Part of a small language model's weights.
Size: width 896, 7 heads of 128, MLP 2368 SwiGLU, vocabulary 8192, 130M parameters.
Architecture: RMSNorm before each block, rotary positions, no biases in attention or MLP, untied embeddings.
Training: a variant of Muon for these matrices, 901M tokens.
MLP neurons of a small language model. Each row is named by its layer, matrix (gate and up: input weights; down: output weights) and neuron, and shows model dimensions 304-399. Each number is 128 + 32 x the weight over its row's rms, rounded and kept within 0 to 255. A neuron's up and down rows have the sign that makes its largest values positive.
Before each neuron's rows, "fires after" lists the tokens most often just before its 100 highest values on Wikipedia text that the model never trained on. A number after a token or word is its count.

fires after: "|" 22, "  " 19, " |" 11, " 0" 10
L7.gate746 [176 121 118 131 149 114 152  98 141 127 176  96 132 115 125 130 134 160 148 163 165 194 169 120 112 152  21 146 153 109  95  62 129 140 178 132 125 134 148 124 100 158 119 153  99 139 143 132 148 145  75 138  83 189 197 136 110 165 100 145 165  91  82 140 125 172  88 149 176 166 129 137 125 124  76 148 153  69 108 205 123 157 111 153 124  28 110 113 189  81 104 131 129 158 157  12]
L7.up746 [161 138 176  69 109 112 136 129 111  88 111 130 103 123 117 151  76 181 126 144 143 202  91 114 122 105 115 193 169 100 120 112 171 116 165 100 150 134 114 164  68 177 152 118 122  97 144 112 125  93 144 126 116 196 137 126  90 110 149 196 145 106 128 113 109 180  83 117 103 143 153  97 114 110 161 113 187  62 149 118 127  96 114 139 128 107 154  71 112 140 138  77 138 150 169  99]
L7.down746 [106 221 151 106 146 141 124 158 106 108 127  88 109 145  84  99 125 147 149  91 147 144 146 101 154 106 141 101 135 123 160 127 112 159 174  72 127 150 101 108 141 170 142 118 143 115  61 110 117 113 122 131 107  86 160  43 134 116 141 142 112 145 119 174 178  73 143 123 111 149  85 151 158 150 136 150 138  85  31 129 109  91 119 170 141 125 106 149 177 157 138 140 202  98 111  46]

fires after: "\n" 18, "\n\n" 16, "  " 11, " Year" 8, "=" 8, "." 4
L9.gate801 [108 185 171 164 169 143 124  99 123 159 103 145 106 166 136  89 136  62  76 151 142  92 129 158 135 116 104  92 129 109 160 133 160 121 134 101 159 111 159 100 145 132 201 146 110  44 123 135  98 141 165 138 136 136  97 136 125 152 108 191 136 125 128 163 117 151 158 149 162 154 132 180 166 167  84 130 100 152  74 203 125 119 124  81 143 125  39 180 129  84 130  59 106 133 117 173]
L9.up801 [ 69 129 152 155 144 230 122  95  69  97 134 117 102 136 152 173 140 151  80 109 104 123 119 180 155 135 105  89 167 168 173  91 104  58 154  77 146  85 147  95 131 105 128 140 105 124  90 141 123 129 125  95 133 103 157 166 155  87  97 160 114 119 147 112 139 146  93 180  94 134 116 123 129 205 114 127  98 105 113  79 149 116 141 121 141 115 138 114 118 140  85 157 165 120 165 133]
L9.down801 [161  90  80 169 185 125 150 147  62 155  91 147  65 162 118 166 165 105 107 140 141  69 107 156 132 193 141 110 159 129 112  71 183 130 104 161 116 145 130 127 154 123 102 132 140 132  92 110 136  80 151 132 198 102 130 128 135 129 146 123 132 122 153 108 183 108 145  49 114  77 170 148 130 106  79 100  41 132  75  92 134  89 110 162 102 181  59 139 110 120 104 138 204  98 137 115]

fires after: "=" 70, "-" 6
L7.gate81 [ 98 158 134 110 187 116  87 178 143  87 101 155 115 147 113 128 160 200 147 164 164  76  91  99  71 142 132  80 132 112 122  74 115  88 168 118 165  76 146 167 114  51 106 149  96 102 135  97  76 146 130 103 148  97 138 142  93 109 127 147 114 109 134 120 188 157 118 137  62 151 137 183 162 103 119 200  97 169 107  51 104  83  90  92  87 113 117 156 151 135 154 152 116 136 173  97]
L7.up81 [125 158 139  83 165 160 129 174 134 107 123 127 161  64  91 132 159  80 114  76  85 149 127 131 123 117 124 113  97 184  83  83 109 122 146  89 142  87 153 133 165 125 211 162 115 186 100  94 100 156 179 174 148 113  68  95 167  52 148 173 124 108  83 110 152 152 130 115 135  97  81 119  60 145 123 115 100  87 110 125 134  86 178 102 113 158 132  68 121 130 171 134 158 115 146 155]
L7.down81 [175 111 178 112 215 111 180 122 122  99 211  99 129 155  94  88 143 131 105 161 159 132 166  97 146 127 101 131 124 127 134 110 106 124 132 225  84 128  48 137 121  86 138 122 178 153  71 141 157 130 133 155 115 126 102 169 160 121 126 133 178  82 116 120 116 102 139 151 112 114 102  80 130 133 115 139 165 164 136 112 135  53 164  82 202 142 135 128 171 110  70 153  98 162 161 128]

fires after: "|" 43, " |" 42, "–" 7
L9.gate467 [115  76 192 114 122 158 159 121  77 188 103 150 107  90  79 188 135 117  96 103 115 105 168 127 126 107 100 179 114  40 123  96 172 102 149 109 168 165 108 198 101 255 138 125 133 142 171  89 153 179 174  89 122 125  95 107 125 176 160 179 140 151 216 125 155 126 181 145 137  85  82 112 142 172 119  96 131  75 178 156 146 136 149 135 152 130  96 138 129 105 137 177 148  76 159  80]
L9.up467 [109 131 115  95 175 156 124 119 125  68  97  92 128 123 147 125 116 155  98 123 166 130 111 145 112 134 112 138  84 135 128 122 133 172 121 125 134 140 159 140 141 149  80 157  94 195 155 127  97 119 103 119 160 166  89 159  67 137 100 145 130  88 104  98 211 124 182 135 120  86  80 153  86 155 183 153 105 150 193 147  92 118 115 118 206 171 115 139 126 118 125  89 150 108 130 108]
L9.down467 [ 99 134 165 162  48 120 176 134 145 170 154 135 148  96 128 106  90 130 133 148 141 108  90 130 133 163 114  99 122 123  96 114 128 182 131 154 108 148 101 113 119 125 126 187 172  46 119 127 123 111 118 177 104 126 161  95 100 140  69 179 111  93 139  60 106  69 197 112 149 150  94 176 169 122 160 116 150 127 170 125 148 121  92 115 138 100  43 173 119 136 172 103  79 156  75 149]

fires after: "-" 48, "|" 26, " the" 5
L9.gate876 [145 103 153 145 158  97 125 176 133  67  81 161 109 140 118 189  96 111 120 144  83  76 124 128 146 163  64 153 154 159 123 138 166  42  73 189 156 106 136 113 159 111 112  56 115 182 167 117 183 141 160 162 109 135 142 163  74 114 169 162  92 160  83 188 102 150 150  48  95 108 142  88 132 112 146 109 115 123 112  54 106 108  67 105  53 149 133 135 115 138 168  76 181 145 164 155]
L9.up876 [129 117 120 165 143 116 152 146 158  92 134 165 113  92 126 110 135  82 135 163 174 102 135 133 131 119  58 133 135 152 157 108 178 124 100 174 179 131 151 114 157  97 121 140 108 114 120 157 109 181 112 143 139 102 101 133  66  97 169 102 149 124  51 144 137 113 102  93 136 123 139 141  79 164 133 113 105  92 168 186 100 105  89 117 174 211 107 166 119  87 134 145 146 146 172 151]
L9.down876 [170 179  73 130 144  67 164  98 133  96 161  90 151 165  82 125 147  90 121 163  72  68 120  85 153 114 109  78 107 131 123 147 120 108  91 149 152 131 135 131 135 179 113 163 125 121  97 127 142 115 129  65 139 110 107 109  80 118 130 197 141 161 137 185 157 116 156 151 131 101 124 142 162 131 125 139 144 178 202 111  78  70  90  98 146  49 187  79 167 114 172 133 115  78 139 132]

fires after: "=" 62, " =" 19
L7.gate2212 [143 108  93 136 102  69  81 100 124 119  46  55 130 161 141  87 143 137  98 151 124 171 126 124 133 106 175  99  71  95  80 148 179  87 156 165  92 127 156  94 175 134  91 131 156 164 130 154 138 197 132 129 161 158 106 134 181 138  74 106 117 116 149 125 144 116 164 170 153 158  79  87 155  91 121 124  99 134  75  92 146 110 150 161 158 109 112 129 116 155 105 139 141  72 148 197]
L7.up2212 [188  99  48 138 194  96 155 103 186 138 139  90 131 131 159 149  77 142 156 175 129 117 151  99 189 140 126 151 137 166  90 201  80  76 108 125 143 148 108  94 126  59 165 117 186 112 180 120 107 110 149 141 124 140 125 165 147  74  99 155 153 128  89 121 159 160 114 106 120 118 107 157 123 143  97 157 159  84 110  80 115 146 170 123  99 165 163 179 114 164 137 125 118 132 172 194]
L7.down2212 [181 146 127 126  95 150 145 134  92 134 154 154 137 161 159 177 121 139 129  97 165 181 149 122 113 187  79 130 121 119 137 131 130 135 120 134 114  99  58  88 114 116 123 115  86  96  83 139 124 100 207 134 124 152 153  99 184 153 126 185 107 144 157 126 125  90 102 137 123 120 168 114 117 112  98 112 145 120 125 118  96 160 106 147 126  90 132  57 143 174  78 105  91 162  94 169]

fires after: " |" 48, "|" 45
L9.gate2000 [143  85 144 148 135 176 164 112 114 123 140 134  60  83 123 108 133  92 106 143 187 157  85 107 116 145 104 155  87  88  86 147 150 163  45 139 112  89 114 137 107 133 170 153 105  80 127 118 117  99  91 119 140 138  84  37 133  86 166 104 184 151 194 153 145 137 120 181 110 137  71  96  90 162 142 113 158 206 143 113 100 110 123 101  64 134  84 126 165  87 102 139 135 108 128 139]
L9.up2000 [111 156 113 100  88  84 101 116 102  83 107 107 114 164 173 146 101 178 157 106  95 107  97 137 119 121 135 104 105 149 135 114 201 131 199 106 117 138 136 160  66 127  89 128  92 127  88  60 134 152 137 120 124 140 133 142  94 148 153 116 119 114 167  82 102 169  97 158  96 167 135  69  87 149 128  71 151 113 144 101 150 140  96 167 128 132 140 140 110 180 163 151 132  59 171 116]
L9.down2000 [120  88 179  71 125 159 164 138 125 123 168 114 144 135 103  90 168 163  78 146 147 184 111 137 135  81 130  95 124 128 165 149 160 176 122 163 155 114 119  74 154 104 129 114 112  93  17 143 132  96 159 113 147 152 148  81 115 217 124 124 147 159 129 128 110 125 135 142  91 120 120 139 163 155 123 108 174 112 109 121 138 122 214 103 116 140 107  92  97  95 131  87 154 162 164 142]

fires after: " |" 21, " +" 14, " (" 13, " −" 12, "−" 8
L7.gate608 [146 173  93 154 154  96 103  92 131 146 119 122 155 128  92 129 142 140 162 174  62 204  69 146 127 155 150 151 114 138 136 121 129 173  75 114 107  87  70 128 147 115 117 163  93 104 145 166  99 159 122 208 149 140 147 125 101 130 139 142  61 106 188 144 118  65 155  89 183 102 132 150 171 175  74 139 158 127 126  84 181 104 119 122  80 144 121 129 118 109 199 101 112 122 119 110]
L7.up608 [128 111  94 155 147 148 182 110 111  94 154 118 162 136 129 131 129 128 115 149 171 149 108 143  99 136 143 141 173 104  66  88 121 140 144 200 111 115  66  50 118  94 148 149 126 102 162  77  79  89 130  80 158 102 122 112  90 118  84 165 113 125 144  79 131 161  59  97 154 124 155  80 146 167 112 145 126  99 134 165  89 126 102  75 104 166 126 166 111  87 136 149 101 169  56 133]
L7.down608 [156 146 125 205 140  88 152  95 154 120 116 139 145  87  89 100 122 132 134 138 151 144 112  98  88 143 199 173 181 159 106 121 132 163 122 139  58 156  74 161 138 140 118 103 128  92 132 171 117 141 118  96 135  79  78 158  85 135  45  90 101 123 133  96 129 160  72 146 126 121 106 112 164 176 175 157  95 126 183 136 127  92  92 183 145 163  84 171  41  90 100 135 151 155 197  93]

fires after: "|" 39, "-" 14, " |" 7, "  " 4
L7.gate1824 [133 133 130 158 138 149  82 114 114 139 138  99 122 133  99 123 165 115  81 129  99  16  74  86  99 142  84 103  92 112  95 168  34  81 166  89 161 104 131  93  54 145 160  62 135 104 147 109  96  72 184 138 130 145 111  40 116 105 117 186 111 152 136 112 135 136 114  64  76 106  66 145 220 110  57  62 110 145 142 118 101  93  94  87 121 203 124 165 153 117 136 135 134 106 108 103]
L7.up1824 [ 94 129 117  89 126 136 123 124  88 106 116 169  69 155 101 104 106 173 113 162 140 134 141 120 167 102 116  96 144 104 114 122 173 133 200 110 101 106  73 132 144 166 188 101 169 125 150 142 178 156 131 136 102 158 164  92  81  95 149 132 144  89  78  99 151 118 144 160 133 123 105 129 121 153 158 202  99 127 126 143 165 105 135 155  96 132 127  92 165 173 132 128  83 125  90 162]
L7.down1824 [139 132 106 126 104 130 136  93 116 144 110 120 103 102 131  55 142  63 131 182 181  99  67 141  12  64  99 165 101 140 132 164 171 115 150 197 118 101 131 128 168 157  90 130 119 102 130 131  95 143 106  99 142  95  89 138  97 101  61 151 147 104 119  74 135 140 149 128 142 153 128  91 104  93  81 121 139 156 122  88  85 147 129 107 123 147  78 111 120 130 130  93 155 116 136 170]

fires after: "=" 65, "\n\n" 5
L9.gate1346 [146 147 146 144 191 170 110 114 143 147 133 136 145 152 158 117 205 112 183 123 156 111 116 126 174 174 143 133 167 129 136 104 141  96 148 121 107  97  84 198 158  74  98  34  97 236 185 202 144 115 173 112 110  80 147 129 148 141  90 128  91 196 119 103 140 143 141 119 157  87 167 103  47 169 163 161 136 131 201 103 132 125 171 160 177 143 158 162 117 171 103 122 159 135 131 110]
L9.up1346 [128 130 105 106 119 122 115 127 153 162 106  98 119  98 131 184 165 136 150 107  73 117 153 102 157 165 109  90  74 158 150 166 111 109 127 216 137 131 135  92  81 221  89 110 157 178  94  84  97  80 154 157  49 132 123 119  88 129 100 161 132 130 153  93 118 158 147  60 168  87 103 117 120 129 181 206 156  79 118 145 138 168  92 136 155  64  70  84  56 135 128 108 102 114 126 104]
L9.down1346 [156 114 118 152 150 117 146 146 148  84 164  78 137 155  84 124 163  97 118 111 128  97 139 118  80 113 103 110 158 168 108  78  75 155 178 126 147 141 102 152  86 122 162 152 162 141 115  84 126 124 109 133  89 135 105 101 124 143  82 101 113 124  98 143 137 125 128  79 107 117  84 115 109 157 128 157 148 165 159 102 111  46 169 128 135  90  87 151 124 109  93  55  88 107 145 107]

fires after: "=" 46, "  " 4
L7.gate69 [171 121 149  64 161 131 152 126  94  92  94 140 101 104 154 167 145 155 127 114 164  64  93 114 121  82  33 127 121  89  93  92 154 194 171 194 111  86 100 142  61 110  76  79 180 194 151 106 112 167 206 109  78 157 115 123 127 111  99 122 165  95 130 128 168 130 199 120 122 100 165 100 105 116 159 114  77 146 139 110 124 123  75 138 123 146 110 140 141 118  67 125  72 165 144  54]
L7.up69 [136 174 121  93 175 127 125 125  83  76 175 160 128  68 124 123  62 127 164 143 115 161 121  57 137 101 140 107 140 105 131 123 119 121 180 119 105 108 150 203 126  97 100 118 126 133 174 115 150 108 123 108 126 156 105 117 110 161 109 130 133  75 130 147 181 140 107  91 112 115 154  96  66  91 167 134  64  81 132 137 156 118 146 131 147 106 113 138 152  53  67 105 126 151 178 114]
L7.down69 [152 174  92 138 175 108 159 158 115  97 140 109 176  90 122 110 112 162 159 135 140 157 121  77 121 137  90  96 146 136 131 170 163 152 192 155  70  80 145 131 124 136 117 109 131 119 149 153 116 124  98 136  73 109 157 147 124 150 131 129 113 139 143 151 102  59 186 127 111 125 137 158 126 160 105 101 115 186 111 118  79 181 177 138 136 143 112 142 117 143 189  43 150 174 159 101]

fires after: "." 39, " (" 12, " |" 6
L9.gate469 [153 140  76  95 100 133 137 118 138 140  79 164 205  92 104 169  93 151 183  86 121 110 146 161 185 186 138 110 128  83 139 143 103 231 140 134 119 126  98 112 115 140  69 125  82 203 147 143 144 147 164 147  75 130 101  70 102 132 152 137 127  82 179 110 125 120 151 163 177 104 119 159 149 108 130 109 140 138 173  93 167 147 169 103 171 119 122 146  98  88 147 128 157 114  96  85]
L9.up469 [124 175 137 108 132 136 119 123 121  82 111 126 144  98 140 134  73 144  66 139 132  73 131 154  95  84  76 140 109 163 147  89 171 128 135 113 172 122 160  89 137 177 110  91 105  69 137  59 156 146 130 206 146  96  89 109  95 125 166 170 132 107 136  63 101  83  94  85 117 115 119 148 144 151 111 102 148 166 124 172  95 126 104 138 115 149 121 128 170 100 123  47  95 119 135 129]
L9.down469 [167  88 162 124 171 104 134  90 111 102 160 119 168 126  99  62 138 120 123 122 111 127 172 140 107 139 139 142 158  83 105 126 102 131  84  90 135 125 145 123 120 182  98  87 112 117 173  59 152 136  90 161 157  84 116 119 105 133 159 124 122 139 121 155 150 154 133 191 127 137 177 109 111  59  90 115  94 114 197  78  77 191 150 127  92 143 155 114 147  37  91 138 101 151 138 160]

fires after: "." 44, "=" 28, "\"" 9
L7.gate479 [109  73 176 169 157 126 117  86 148 105 120 107  76 132  75  97  90  59 106 158 122 105 169 130  74 134  83 148 133 123 153 131  28 102 119 176 169 116 138 156 181 112 152 162  69  80 151 134  97 142 133 148  93 139  92 109  55 112 177 147 108 152 158 158 100 145  86 109 149 138 103 118 133  72  98 155 132 131 140 138 125 139 169  95 107 170 149  96 119 129 127 129 114 134 122 109]
L7.up479 [108 116  60 160 129 113 129 103 118  85  65 198  92 168 140  94 142  87 134 131  73  95 176  94 106  85 160 113 116 176  87 110 134  92  20  73 144  92 124 210 150 153 151 137 114 106 160 174 184 168 127 110  65 102 120 129  77 133 150 119  98 139 120 125 167 127  85 147 178 151 118 127 131 166 141 140  81 152 220 155 163 165 139  66 163 164 183  67 118 164 186 152 147  70 162 101]
L7.down479 [115 127  57 131 170 144 141 126 116 109 112 151 110 161 122 195 156 159 188 112 188 102 159 139 132  77 100 101 132 153  80  98 183  87  83 127 111 153 148 125 126 168  98 137 107 120 153 158 127 120 150 132 125 109 162 146 154 104  47 167 136  89 150 111 107  89 172 143 104 175  98 162 101 132  78 123 186  95 113  91 123 109 131 116 182  85  95  95 129 115 141 132  88  78 119 129]

fires after: "=" 34, " =" 13, "\n" 6, "-" 4, "yan" 4
L7.gate1341 [ 97 116 142 124 126  88  67 133 145 116  96 175  94  97  64 101 158 110 138  77  73 123 118 123 159 100 103 119 170 189 151 129 104  94 172 127  21  99 106 178 117  81 190  94 169 146 176 130 134 107 184 106  89 100 103 167 133  33  93 129 116 161  69 105 153  87  97  72 161 116 128 172 171 150 123 146 158 142 136 132 121 119 160 146  97 181 131 187 161  99 142 140 120 147  95 107]
L7.up1341 [132  78 161 116  94 159 103 189 109 125 135 115 171 112  84 112 132  85 149 205 173 112 182 155 184  71 115 209  86 161 126 133 139  73 120 126 144 140 158  90 137  88 161  73  91 104 133 178 151 113 158 108 119  95 118 179 184 125 148  79  74  79 170 146 128 187 133  77 135 106 101 111 125 106 158 125 107  90 150 116 107 129  53 134 169 134 190 144 197 123 137 142 169 164 132 129]
L7.down1341 [114 122 157 139 152 141 116  29 114 120 134 175  94  92 170 213 128 126  97 146 146 168 159 117  78 138 174 163  95 170 103  96  96 160 123 153 102 176 148 141 156  91 102 100 103 178  90 128 127 159 102  92 118 122 136 110 172 105  64 161 140 117  86 110  48 152 164 206 210  86 139 161 156  83 155 125 104  90 148 117 121 140 199 105 162 152 183  84 167  87 153 144 118 137 173 120]

fires after: "\n" 42, "-" 23, "|" 17, "\n\n" 11
L7.gate1544 [146 140 175 158 140 131 129  81 140 122 120 179 107 192 105 126  85 163 117 134 117 157 130 156 133 137 146  60  98 149 176 103 129 146  70 130 154  88 110 159 128 142  91 121  99  79  75 122  79 108 170 160 119 204 121  96 133 120 123 115  98 140 105 113 111 132 115 137  82  90 134 217 163 116 111 112 132 164 110 133 127 134 124  98 129 122 157 122 131 181 143 135  96 115 177  56]
L7.up1544 [112 126 143  88 195 152 157 172 143  87 177 168 182  74  98 152 152 106 123 131 137 119 122 132  74 119 108 107 116 157 169  70 128 119 107  59 148 113 118 158  92  71 166 135 102 132 151 135  49  95 139 148 123 134 130 105  98 156 165 123 146 127 183 147  68 132 127 112 139  56 100  86 115 168 135 108 174 102  84 120 115 118 135 142 172 125  70 115 156 113 141 139 149  92 125 147]
L7.down1544 [ 53 102 131  80 162 130 136  60  84  78 140 169 122 135 160  99  89 161  65 101 215 107 131 142 133 146 137 104 103  98 184  97 135 146 137 146 142 164 158 185 123 107 193 125  81 176 147 127 113  60 101  72 177 124 121 127 131 145 189 102  77 162 167 112 158 144  78 146 155  61 176 127 154 107 109  83 134 107 122 118 172 118 122 106 147  59  84 157 106 184 100 127 149 115  63 124]

fires after: "=" 80
L7.gate1874 [164 106 160 102 133 125 129 143 166 175  96 110  85 162  78  70 197  62 103  72 107 167 137 128 109 137 146 116  93 106 134 139 144  81 102  95 130 100 141 147  90  92 114 141 168 109 182 106 132  81 142 131 119  90  88 128 191 157 128 122 138 100 167 173 136 158 114 112 154 165 102 123 154 103 124 173 194 137 163 178  64 128  58 126 129 160 148 136 144  97 132 158  53 107 153  72]
L7.up1874 [158 113 163  89 117  90 194 114 154 159 127 121 133 156  59 131 163  98 118  83 129 145 102 157  84 107  62  42  95 153 125 102 144 154 138 121 110 154 182  98  75 115 100  72 158 150 107  71 117  96 186 197 180  98 128 138  70 126  98 175 130 123 136 130  71 158 142 110 167 125 117 217 123 109 133 111  95 111 118 108 141 104  53 162 121 126 175 141 133 144 126  84 161 162 180 139]
L7.down1874 [ 99 158 147 179 164 169 131 169  97 128  77 155 133 108 106 102  95 112 208 116  93 144 110 118 140 106 117 130 106 149  83 112 106 141 169 132 115  91 125 136 102 102  55 154 143 197  70 146 115  93 181 142 106 160 175 147 137  95 169 109 107 125 108 148 147 175 104  94  85 207 110 119  96 105  83 116 164 167 116 135 153 118 123 119  81 149 164  95 152 172 109 128 131 177 153 133]

fires after: "=" 70, " =" 21
L7.gate564 [126  76 136 110  88 157 139 121 184  93 168 164  99  98 124 107 123 146 108 145 115  81 124 124  95  97 140 170 120 115  81 130 175 132 187 143 118 113 108 126  93 123 148 140 118 105 133 139 118 153 170 158  90  75 125  89 129 152  93 137 108 155 152 135 128  70 164 152 112 121 115 132 140 136 121 159 149  91 187 154 157 149  76 163 126 104 156 164 114 130 132 111 207 159 178  85]
L7.up564 [ 88 149 118 123 105 109 150 139 106 198 165  85 182 171 158 118 184 129 160 122 116 116 152 144 136  90 121 110 161 110  82  84 162 134 102 116 109 120 109 151 181 186  92 131 186 169 108 113 109 147 166 110 120  85  76 136 176 154 124 131 153 174 150  83 144 137 171 119 142 155 146  92  55 118 122 128 121 119 136 115 125 116 133  98 183 176  87  99 153  99 115 145 137 148 115 139]
L7.down564 [ 84 132  70 163 145 118 145 138 149 123 141 153 129 142  90 136  82  69 138  99 131 138  99  97 116 144  70 123  54 142  98 139 119 181 135 127 148 122  97 157  51 168  97 118 164 174 156 125 170 111  86 171 139 118 128 139 119 113  80  75 118 166 135 138 124 159  77 149 111 144 112 126  73 140  89 175 155 171 127 179 138  84 140 158 208 152 143 107 113 128 142 114 156 117  96 188]

fires after: " |" 34, "|" 27, " the" 7, "/" 4
L7.gate1436 [ 96  88 100 126 140 152  84 126 127 120 162 104 138 110  98 102 155 129 115 142 140 122 152 139 143 131 125  61 110 116  93  70 129 132 114  68 158  89  89 137  96  76 142 110  96 146 137 119 171 172 160 173 140 144 114 120 148 133 133 116 150 163 150  90 173 127 139 142  75  72 102 115 119  92 117 152 152 151 126 107 113 175  81 113 115 188 209 121 139  77 102 107  91  98 176 131]
L7.up1436 [147 146 128 153 122 137  91 189  97 162 227 139 162  65 168 155 112  89  75 148 130 101 166 130 154 134 146 190 162 157  96 107 130 139 157 128 110  67 164 134  75 147 105 137 139 131 104  93 124 196  73 124 159 146  98 113  99 109 185  98 135  59 110  99 145 125 154 126 136 120 144  69 142 121 108 114 138 146 151 138 133  94 108 181 122 124 130 142 126 150  96 102  82 168 117 137]
L7.down1436 [112 120 104 104  92 139 162 130 106 163 194 156 104 181 105 156 117 135 134 179 155 124 133 147 155  80 104 169 124 140 100 171 170 202 105 103 148 135 139 178 133  88 161 168 140  92 127 161  82  87 158 137 169 138 119  82 169 146  78 145 130 107 130  89 169 148  96 142 103  84 116  92 105 110 132 143 182 168 111  94 172 127 133 147 150  73  93 105  95 183 145  82 160 127 138  82]

fires after: "=" 54, " =" 41
L7.gate1973 [ 99 123 134 100 151 173 172 105  79 141  87  88 161 158 132 191 164 111  79 137 155 133 144 140 106  96 146 161 146 113 127  71 121 142 202 156 125 109 116 132  98  99  92 169 144 155  82 125 117 170 129 191 163 140 183  66 182 148  94 141 117 119 103 155 173 125 121 157  98 132  78 182 187 152  80 145 115 130 172 105  90 117 105 139 221 212 144 101 181 130 115 103  91 126 166 210]
L7.up1973 [115 111  74  99 164 152  80  96 146 203 115 110 215 130 115 202 112 137  72 102  94 198 131 136 163 141  91 134 114 120 158  84 154 137 169 186  99  70 141 119 128 113 124 159 179 180 171 158  91 133 194 129 128 137 183  91 155 162 139 193  65 112  72 117 114 145 118 152 107 132 113 210 147 109  84 151  97 124 117 144 156 157 118 115 183 128 137 118 131 100  86 115 178 146 142 107]
L7.down1973 [139 198 158 154 161 133 114 155 136 181 114 157 103 126 126 142 122 183 139 143  94  72 131 124 120  97 141  90 128 128  68 129 175 195 131 121 114 151  62 126 177 154 166 125 120 104  79 118 166 149 135 160  92 153 127 103 138 145 151 129 133  73  89 129 158 118 142 121 114 106 108 110  96 119 151 131 140  74 103 119 106 160 175 121  78 141 147 133  98 153  54  65 107 118 165 132]

fires after: "=" 32, "." 23, "|" 13, "-" 10, " |" 8, ":" 7
L9.gate962 [ 66 139 107 144 142 101 141 133 114 154  87  62 113 149 153 191 147 187 122 106 139 189  69 151 120 113 104 179 128 138 149 141 134 141 154 103  95 102 110 130 102 116  93  77  61  82 132 139 155 124 158  81  94  65 140 119 115 131 109 130 108 133 113 127 128 142 151 178 125 122 132 144 152 146  99 156 154 101 134 135 115 179 153 134 108 130 146 123 146 100 144 164 126 121 184  97]
L9.up962 [ 95 157 190  51 108 109 100 131 131 167  78 179 189  84 160  90 135 164 196 131 112  99 148 130  71 159 105  86 184  83 143 103 129  90 142 157 101 120 185 172 170 114 139 120  23 144 142 137  84 160 113 122 131 172  96 112  96 141  86 129 171  38 112 124  85 150 127  99 121 162 118  72 109  86 150 173 118  57 166 102 107 103 140 154 109 129 141 190 117 116 121 159 104 108 139  96]
L9.down962 [168 160 131 138 119 116  89 181 113 142 110 157 118 121 114 144 127 165 169 136 154 154 135 116 129  93 115 175 112 133 158 126 118 112 116 125 105  43 133 140 201 111 110 113  41 171 119 154 118 168 116  97 116  90 140 101  75 127 123 135 156 115 128 101 102 158 118 148 119 156 144 125  84 149  99 164 132 119 130 117 172  63 121 129 115 180 133 136 112 114 110 159 127 167 172  90]

fires after: " =" 36, "=" 29
L7.gate2303 [137 111 165 106 177 186  41 161 103 121  50 146  66  95 141 114 133 112 178 187 125 108  88  73 141 185 105 121  90  86 146 134 116 160 102 146 141 101  99 114 178 173 173 149 119 149 116 159 134 147 147 158 132 124 166 107 158 129 101 126 172 108 113 125 158 140 113 121 162 109 143 130 126 193 104 124 143 140 112 122 157 119 103 135 125  84 127 106 106 151  90 102 128 137 160 160]
L7.up2303 [102 146 141 115 169 134 129  80 163  89 121 127 108 115 141 110 118  87 149 159 120 154 110  81 119 139 137  76 123 184  77 149  94 118 122  95  60  67 179  77  98 114 166 160 167 117 162 175 122 221 158 136 144 102 139 131 164  78 157 116 128 129 144  77 148 169 115 118  74 153 148 112 113 112 124 148  46 136  56  90 191  87 103 133 159 152 115 136  54 141  94  81 153 109 148 195]
L7.down2303 [143 192 107 163 109 134 110 117 139 166 152 126 172  83 117 165 134 142  73 112 157 137 101  72 151 130 129  90 143 142 137 174 114 143 103 177 140 163 133 117 204 114 141 117 124 130 146 133  73  80 161 118 125  93 128 125 148 152 172  65 211 134  92 128 108 111 138  91 133 113 107  61 103  78 124  81 119 119  52 119 104 181 100 204 162 130 141 117 138  95 173 120 149 100 103 122]

fires after: "-" 66, "  " 9, ")" 4, " 0" 4
L7.gate30 [121 130 159 140 118 109 135 186 106  67 130 137  82 112 148 171 147 123 117  69 158 150 115 151  84 166  85 172 193  38 100 136 118 165 150 139 193  75 131 148 147 156 161 121 150 183 133 105 146 133 165  98  71  66 135 180 118 150 182 126 119  95  85 107 120 134  94  88 128 146 173 109 174 119 117 169  95 140 106 137 111 139 146 164 120 108 119 164 171 109 179 156 137 185 137 176]
L7.up30 [ 67 108 191 152 144 110  95 153 115 119  84 161 101 108 138 106  58 125 163 166 136  79 151 127 122 108 141 166 142 128 143 105 133  72  77 114 143 102 128 135 170 121 122  73 130 122 136 179 162 130 160  87  92 126 120 113 113 110 165 126  94  87 132 119 152 100 104  88 117 119 135 165  92 119  56 111 108 134 170 145 144 172 114  93 103 163 149 130 135  34 151 112 108  87 122 164]
L7.down30 [107 132 180  71  66 188 134 141 113  97 103 123 180 157 128 145 187  90 147 145 166 108 154 137 150 121 126 108 125 139  98  85 154 120 137  57 116 112  99 166  74  94 100  78 140 152 146 103 154  91 147 113  92  90 172 142 132 154 113 149  80 105  77 109 152 135  53 113 134 171  72 137 149  97 158 106 108 140  78 152 104 144  69 126  93 153 115 136 121  84 145 141 185 109 159 120]